{
  "num_key_value_heads": 1,
  "vocab_size": 3014,
  "norm": "rmsnorm",
  "init_std_qkv": 0.0305,
  "beta2": 0.99
}
MLP neurons of a small language model. Each row is named by its layer, matrix (down: output weights) and neuron, and shows model dimensions 0-191. Each number is 500 + 50 x the weight over its row's rms, rounded and kept within 0 to 999. Numbers have three digits each. A neuron's up and down rows have the sign that makes its largest values positive.
A block is one neuron, or neurons of one layer that tend to fire together. After each block is what it responds to, as a language model described it from the Wikipedia text at the highest values.

L10.down52:530458506534551438496457521538441536534529462484510507454479495490531622419460520445490413553492500469527465463532409441499572542442495529519473506422538657523462567527416525559485425474505481514540494518526465470554445550523447492571484538552593574415485542430563501515397435527542503485541512534485503547521412533616483449434443431513516432438561520495483409539630504502457518532503461519534492382484546534471521512426478467501438516455440525614584503473504509393482540452535584523484396496482449497512545608556482573552588522440431539490607423430511504514494493520464472479
L10.down80:639503537463472462485488470470468427481552545518542556501453474466399493491455438484444556638445527474525469438505509511460489521510449549449451444580459501500489521446479531533446342458573512561526452542538535506460495482486391498477456467534587551484532482560516445491515495582563527520539546418563452608485569417479505496454441511557497499492536543491482593491483489452485596458519515583687507468564490497391550526459516534491497528443518515510628550470465554626524533480470490453470464544561501551434522543538414504436525428449536495540603502512456527523515489491479590508
L10.down213:490457434503473537582421509492433584572450512632522512611489492546493489447489434503527493548413498460470491550502452415490441550472473424456537445447489550586560492518461558464468508542455457522565473528471509598504487470508502467427449552397590409526459592447446525517512557551421560480514435529503510527468499534591583499449543513468496425486482494553456364562438555539453502579486521520438451526439559492516529549541546561531458510526556547496480566528439357439356513488553507511575522538556502495510521598445462541440501587478488551480467533409536480510477565546512511481
L10.down292:508517458451514476483532508629531421545550407460485562366543443487543501560522347493561496550413523495454528456430458548516443538563489511552521513466583514473456500512471448494482383570489479499586495538398455478489449561521505482448467583474543454484567534497452502458462393487554510419540522490502475461506503510543507500442422491508504488375500419541479494504509480581564542407508530514575518393509574442601484521431446525429551490466568461515556437530535511558597434497467540482524571501494380454474557576505498522497519492463420468527477594445470506585452558481448518470
L10.down302:525545456414457488458463467615563494519475466531465545534474558542489505538463535473527474429454538467412517462529494405530576611470416522448510488530495502520443559447563512519493402538521412549500524559526591485511553543605526471427426526468508495441550531462573450512418499597529499525583512536581526551391523468455488489481412527464488434522431620506501542524452549477541500486469467498716485591573411475517534494449497489489450502514477521532579553449467527443481531451585433479553497482515511486501582543473467537488583486556479567506542580418493440500535573455538526472
L10.down307:478593475629551558461484546458503581477547454485462500514431426517539515388477506546550496469494506425505532502561524518491501560437456505504508436477527502539482560442458585546567474602457441502426414504446561548532547419409611528556447455454552466490496522534553523519456473490546498488491530506397460558487509478477511507475512524522447455546549397499372422503593512480411506568497455498421514512459465518440464511584515490580610488442442443628532433511525496443455485529538530512460503523386458484413548492516529565453555471510430567419489483523596542504491514470604426533
L10.down321:465498529499499510517483492575553574446543488531525515425499560528479534501486543489481506489439495522549555535569476500631539461560364547470487404597472512529549528481509476558517385527536412590575468541505458443505420535516582576531522429454465490543520508552578479573501538650454440514457602576491427553510510503456576470489516456437470545532471460370492513479564566463522526458587492453541550598513457561553559512520496478492534486547506538472388589408436449420449513486559472578512559497632508474476533535426545537523466494563529523490539500474520532503538508501493577443
L10.down378:479539529478552572530483552585367441440563529482518503497525382571502517477503547433534480456486559454574497444444556535513549458464495489434504538539570440490505482472459546538480435447507522474509537597443486547505568576486509409478535455550521542492517559582489514504491447598579460501559551519495408569544487490489578426451493418506456531550533592511511639544435446545427527501466477340534428536520443487525518515535573445501453528456500424537470504514428522590561473434450592470552500507504471497584554512494519479391480394458492506531550516451476461488527540468551399416
Responds to: Word fragments, table numbers

L4.down294:457496519450466471524502559453497459473564484500516420594485449481509499573542481526490507444489503521537563504511548604539528495454423475445568579426461443519595421563436567527506465464522503431441504469558450458395431473595564455515453510511561489447462409587542508482444547552435448502585467559467533510513491473507425552516507479580475477442504485523431629421472461457493513487430491444712492527504503432551526510454510508540497546512561404483375556479600559484534446529535471494474533456536573507473495521416504489457586505442585541516441524454417540499460443476462508479
Responds to: Acronym continuation letters

L14.down15:493593502532540551515487505487480470595495524478533463363433471455539522435507496460528504571560387480533465389470470546554545514527469384515467552448544547506510502482567478421552499450512394546529468425582483482425469555487460486494537465458559428570467428520549484463476487487596599509544409464471581443573441423493522526517487448605504483474524514379537526535509392508465511535454462503309492561520448520527551470557518573490466435492454507454541525483486437535456553539450518458425463522510552546496481477530537501410542480503521439507521543516476562537566488505578547614
L14.down29:660508438498526554458485440524531487465536422522491472428458518608623468470538519564550494566485534537480461535548545487457482472463532547557507463562513568500503365504483457504457548402440447440494531516495481449529586566487508447546539534511557501538476481473647581455497561540506609572504552457443471443505462482547517528509491491545562508399558537510495475473547445533480570508532467573443472587418530493458479547494467441445488487485563539421547342399575497554511514509419548474543561443534452515499472561492517551496481507481547470462495535562569554484461609481488524396
L14.down159:408502489468549519417518543469414534467474538600482528414496500502535488394495446515477454511525501443504471505500533511366513592532546483459436410498507576573465529560458572560453426503576467536476513480527616612508481450490547567578522548468565497534489482482482509506491431461622524464490535452525478521518422542534521519503478573524491444517467551551447528445437443519392585395525531436491525480581527467520541515537507503494448591504536485578624555466501464539512549432475493401506472485498460566488470455511460406468516567400471462529483512489427518610449407509406510584
L14.down198:513522582416433465434524458562534516528486534507577562566529454474461490448443491490534513508587513502512585573455487535493409554394527506528507540507504556531490514529586488454522538412508458494415413552490462517495473509560449432528456500632549442490541559543502555430608509417482499572551518494549532531518513516461529450470542497501453526477601534561540484584512512529600498504437508562421432512424483551511481547486551503436505370511514438490524488421569571420504569500550561542534567505505460505500370510459564539485559544574498487488546643516517418452489506423413505401
L14.down231:502476519477420435519457526453497471524571495562524422487504517493418466513514546472558601566466395492646502419498510572578516518576547561543523541486413469543524492500516431524470482463461503519516464475466511567472500531517534385476467519522512511544441345549426488498549472506533582504528514401546547505483442381480535536473527556499509613424628571466480462529568453591491524477513455530448499550473391486474500460571520474480433495432522480493601474489491521536533452491488538511524580572524587475498473494449433481387427561548475509443543546507578507495417455484524383454
L14.down232:575511580453463393530486533495449425510569648524561522475518488461446528520495487528456515531489420520502457488523402487452566541495490519426540510439504372436557490507455564503528480438397515505590443468537526420452585558601496559467463554518468479461507553493467496514471464580570580601551507366465418490517531419585550421481476557491480489492500485480483446442501486483439562439523490528525431477445490464411547472458495525469466530490351528545508516513431552519468530550583502495437525565452536470475481522451411483470424505499504466490651493478549485524477482464489417422
L14.down321:500411408438568515517451524424502500482457444527480505447468466491530506522483557534575458575525520578511521506551525591573430500444454469551441571548520502502465622564536489429483578509540550551476523466493570502478457537479495511485510519491488547498494465537542460411449505408497540454500576560432545475542540510550475424420451518464503474498509533463585681435570544502522463500526621580658508522401570541496555497592572496443488567467518563480449454481512492543549400513510557567547480430486382465485499529478540476531490513536459469547495462447388393476457499490521523496
L14.down330:547519487484494554378487550394506464451546499552365484472427433525452490571468457531462557563520488507558507456430553518513522440413538490510441499550486594487472564488549486471448464487485432552580529459530417452460538452573453551515544476532502417505461480590545530479459523496542560520481601510489518541453507423478483545451490531497532542418505483500533582491473562479424571483601393541590492539458450556468437505522486434477494515597501488474588409498437589504520555428439521503569554424503500525582471543485498591526492383445511575501563545444497579454540489473560518376
Responds to: Numerals in quantities

L4.down68:513487500502452506479517438423455543473538505442541523462558404550552560551438482634540535506511487527556477588470496512542520568427496533557546546502508556505488591488477501506513411579557438580550467566489434382425515474446491499490492431543637508524550529404522496530572479385618529475558509498524495499527509545490489419485478464485512470489505520467505322552522464459435464441474452562500517517516540556540474415564531477511479446434516485574514403492442468397436510476528581485552540398540494460468449518495502477568544406486516556546534510484570469478550381421467483468
Responds to: Small number tokens

L10.down69:496499459549503529516504454558532519495639498484532525480580423500447470481507553483572545533446435495457574540468506566518621523500539475437532495545489473530480513508451554537461503522612527540475517507502517420441513408540486489546511486505430540450453467455500480478532483531557481594513536529553441502595530494545525535375420436436497590396520482498409511480526421523605441421506430546574471554405625432596472451499476509455545471520524519503451461639409492488588465548430470522517498463463459469488570437474394540550432491486456545527497552479495559517478551512481523630
L10.down176:520482497569473490495566542572515565606639526518563517550473498399490563482514510501424508480431547526566549495456443539457449467511533506442503408467636572523496497432495539463556529489557544488556511546562514495582588504500523563539522494556484507498576494471515560449475561519473488519438552487450405450433473521404508515532608535489473466474456471443491606513615558487512405504560519444378483477546408540473462426500525599527534504532469519475533440449410449415477523539438478551525467554353450400471512447513521506462501553548556496464497453509522499566540548545571471478
L10.down182:435578421528535450514460485576529584497455508538573472509530459466516416520475519544433454541555459556520496436557419509529479509443561444479517540446545571541495532538459471410422527435488536615511556498553451492450574464499507491417514565529449394520557558498538479508483480511601460608522463508466490516434496557474544579494547589573446534481516536525504500458475413522557410559487515491398489502481493560524504592475528409496532446612451554476496440498579555417514501504496614555491502521392459553559518424401518513499511494593545509594506532567456606496538525435477447447
L10.down238:505577450503411601443568442514499534525498511464457506506512531518519503481552528477535492501552448486509499519525558491547532376525516475548436518466521543535533520508535499498465464453509493557449528553560542580500488497428394469466559453519488541472617493548485483540465519485484505542610586415432466520434421501466453581574507565426455504536434461554374635521647530545445471413521460579597505527553445540475456524468522551554436523593537489596490430603504456584485483539545483473532443485441522524486553522423540509488627465540460441473508474557437522563532529501508422440
L10.down245:500544612506496486531499473494570474583505547611494539467567584485499463507505559610447495363427501438409531566550536392538446550463465437526476442514492575486532463532473444496568530490537534530567531473523481441516505508481444539438506542496408479544456516533524487487474495456508443528507411451526481563517487569507562603569554535623520484526491571497558405516465539482519568522535463505559545554454464546545425528505530562624513548476530466425496571491440472541500389482475467579516593542543426543446456563497545544483595478579565581460539454491504581560491562576501520549
L10.down304:520485480557589498523506549465511426438461436464502472471408525426513460527513535534509554514483529524493437460486481564494520567469536451560577552481420559559459473605520489486409504391495548434490544450534496524469435438421560417448462499474518433527444464489561511452472491557519466529516505540580515490484510478488482506609475433534438564527544514477468626395479485499484528493544521541640507447522548484360527557525526566591435409534515430567514580486587485582511497529395495597508497502519460569570526479551471479534500515452568488463411487482384435470556455469390473522
L10.down335:466545474493512466475495580579510508529420596415469487549485484553482446471475541422464454451563526455423410384454544481544497481517504434375489532517437486466532525508501490479475500543520538534563555481512497528556349482537544485464538521557429544578513413465493438487491477594496417455424482567627439438482469478536510516497529511463435509445587439563531487466569434509651488450455524543595451361540485522407451499480532542463516480522432500528488481517518599434450532486549495472532537486554491534543493474534537394503502590470549483479433508528545369436499462516506503517
L10.down356:494477480487469453531516499562488407477563425468478506466504517447448526586513523545518571534484557530511429492434496422479537490492509482409517498601465545460525396376596555554585545469476521413521540582544556492634453469493503507357433579547434523530522475456497477517441625518451561605545505538420433462491481525543498506476472516402509520510462573527414497476485544415473485368469470489585496472488575549552433499504539500550508570500451536466551422545536524488557399443495507502499469494473419442486521454497527520570570471526523472534537453584552563488457552444532569539
Responds to: Second piece after initials

L14.down102:558544482463466482555456490566465461416440569562464516442398499541490446415489532553603470572482534552484623581477484489548475479527493404492552489506459506485526477531519614440439575520499460467447582482575458545449474522457533526516518517518540450436498465504474484488590483530495538493637471538538479510461458482562516503564450469556537480510570533520455617414432507453535569415463485529649484566522589463538538481470591524516457516524573528525447507546452464352515455496533511536483480536378465527448457520483460419559564465491472452508492451527470484467592460480403421485
L14.down108:472449496519498529492432475555536528508500612546450533545560368425530583547492458579540511425496523576500563455475560412520553447463525516502492482473497522481497543471481517571442596563527490528598532487527510508424573565574520506498571609468591475558570569579554479489532493528486466490509481434487485487512432515533514499567537490422505483484463446542484542500542494463455481546628471473542449617489503542516506480528500514567511464492444536525497506509455522316500442449558460508454519528370563427520508528514495460539593545600507583475420508397543544505477649483536488509
L14.down173:503498502490395398501530545464426500524478473574489494483417492517522470551537439521551510453484514557528523437490570518442449500513608492489550520531471532578496467534673542519432398568492510523531465522490484602515535606440584375518524407467440433433496557493567437467472504463539380463526558536530510522597503509469527542610560560586478517502465469561479601496493551553463510552433464568625543468523571490432476541486489480442477479473501523557531522446541446444536480551506551526586413517488497505556481549473574521415515445462495487480484456494408414538456556443510519513
L14.down200:489445507563566470472452457504396441562401517466509511460392535522540503491528489507557549489511466515454454425530462450493503529470502446526472556470471478556407466578501491442356489561523433574607476470613500541506545619482519489525505506489527468519434481445498506558442505441587496439513484477533528505494476566599500482537449483578476576468533600544519648551446440545412489469451600453608506362546543517495531510502445469438413519458511393531492522516480528370501497443515517602544489478473519523461536539460524429557433505485512530496442538499439448516494522517522464568
L14.down210:544511439518466435512449500491494509594461545550523511481427421463590538526508388491462445562534536569544543414525532512409490490465518462513547581517438404526474458471509540525549513495464514489581510426495485521471608589497467477477596490552454504481410465443560400419459512563536445431552643415502438542557506426497503527566486571533499541503502459476515614520481471425539494510462488468526622497550430486561558542508482512428500484536467522507468432411548476470446494433534557396490556443392525438449438541486548510444583457406552521570504533429424483532495539497495466496
L14.down227:420440524491515544527435568497411511493474445447525539554536437475553513574524350509477373574471526497459492464454522558470454494531459465481451513463539491467544554484590521571446483506535542524526488485524417555548531450510499422470499476600572522552472603571537487493594509541501415450527519582559547449554457443542506551523556553448468386586489498438376508522417447503561485393485466604560458459496510463516482592510497466462524557447490519530495518530604539536402518546450497555487487490409538489480523518426465569476420436479559418492472527477404440516467548532525437491
L14.down264:500546457414534429541537514462412427519461537540624502462588514526555529549499459433541493569538450505553491423470537500463494431488450393516507551479564603514464536591580563458435565530486565543530506478471485441488557520562467443513507455470510407444492464477413409610476585422540475429561491518604498555546420506443566490565523538472475516505520459486456529509406463547487554432524505501548475441503532419592480555460512446476439486460528505503444514481467523493591425554434591537475530556473487452511483573554538514574528483423444474557474569523358481479499535461398498513
L14.down305:430548413494514506408582491485526499496525545522450489442580468600459497548509572415432465536554530527511379456525514504498439411498613451468558420509571410568569382512612565451464492566497541509481538573551482494491497536563471536516404429500557497539482485416460482584498520529590566484482545508497524533530488466542501537657428501470559535519450552472562582486493483538472623511488484503558532545497477569472450430474497453468439483522430551520532594492416523494497527468489572479571552611481524520505543550447495583551415522542522554548477508463549505575527524519461493491
Responds to: Early pieces of proper names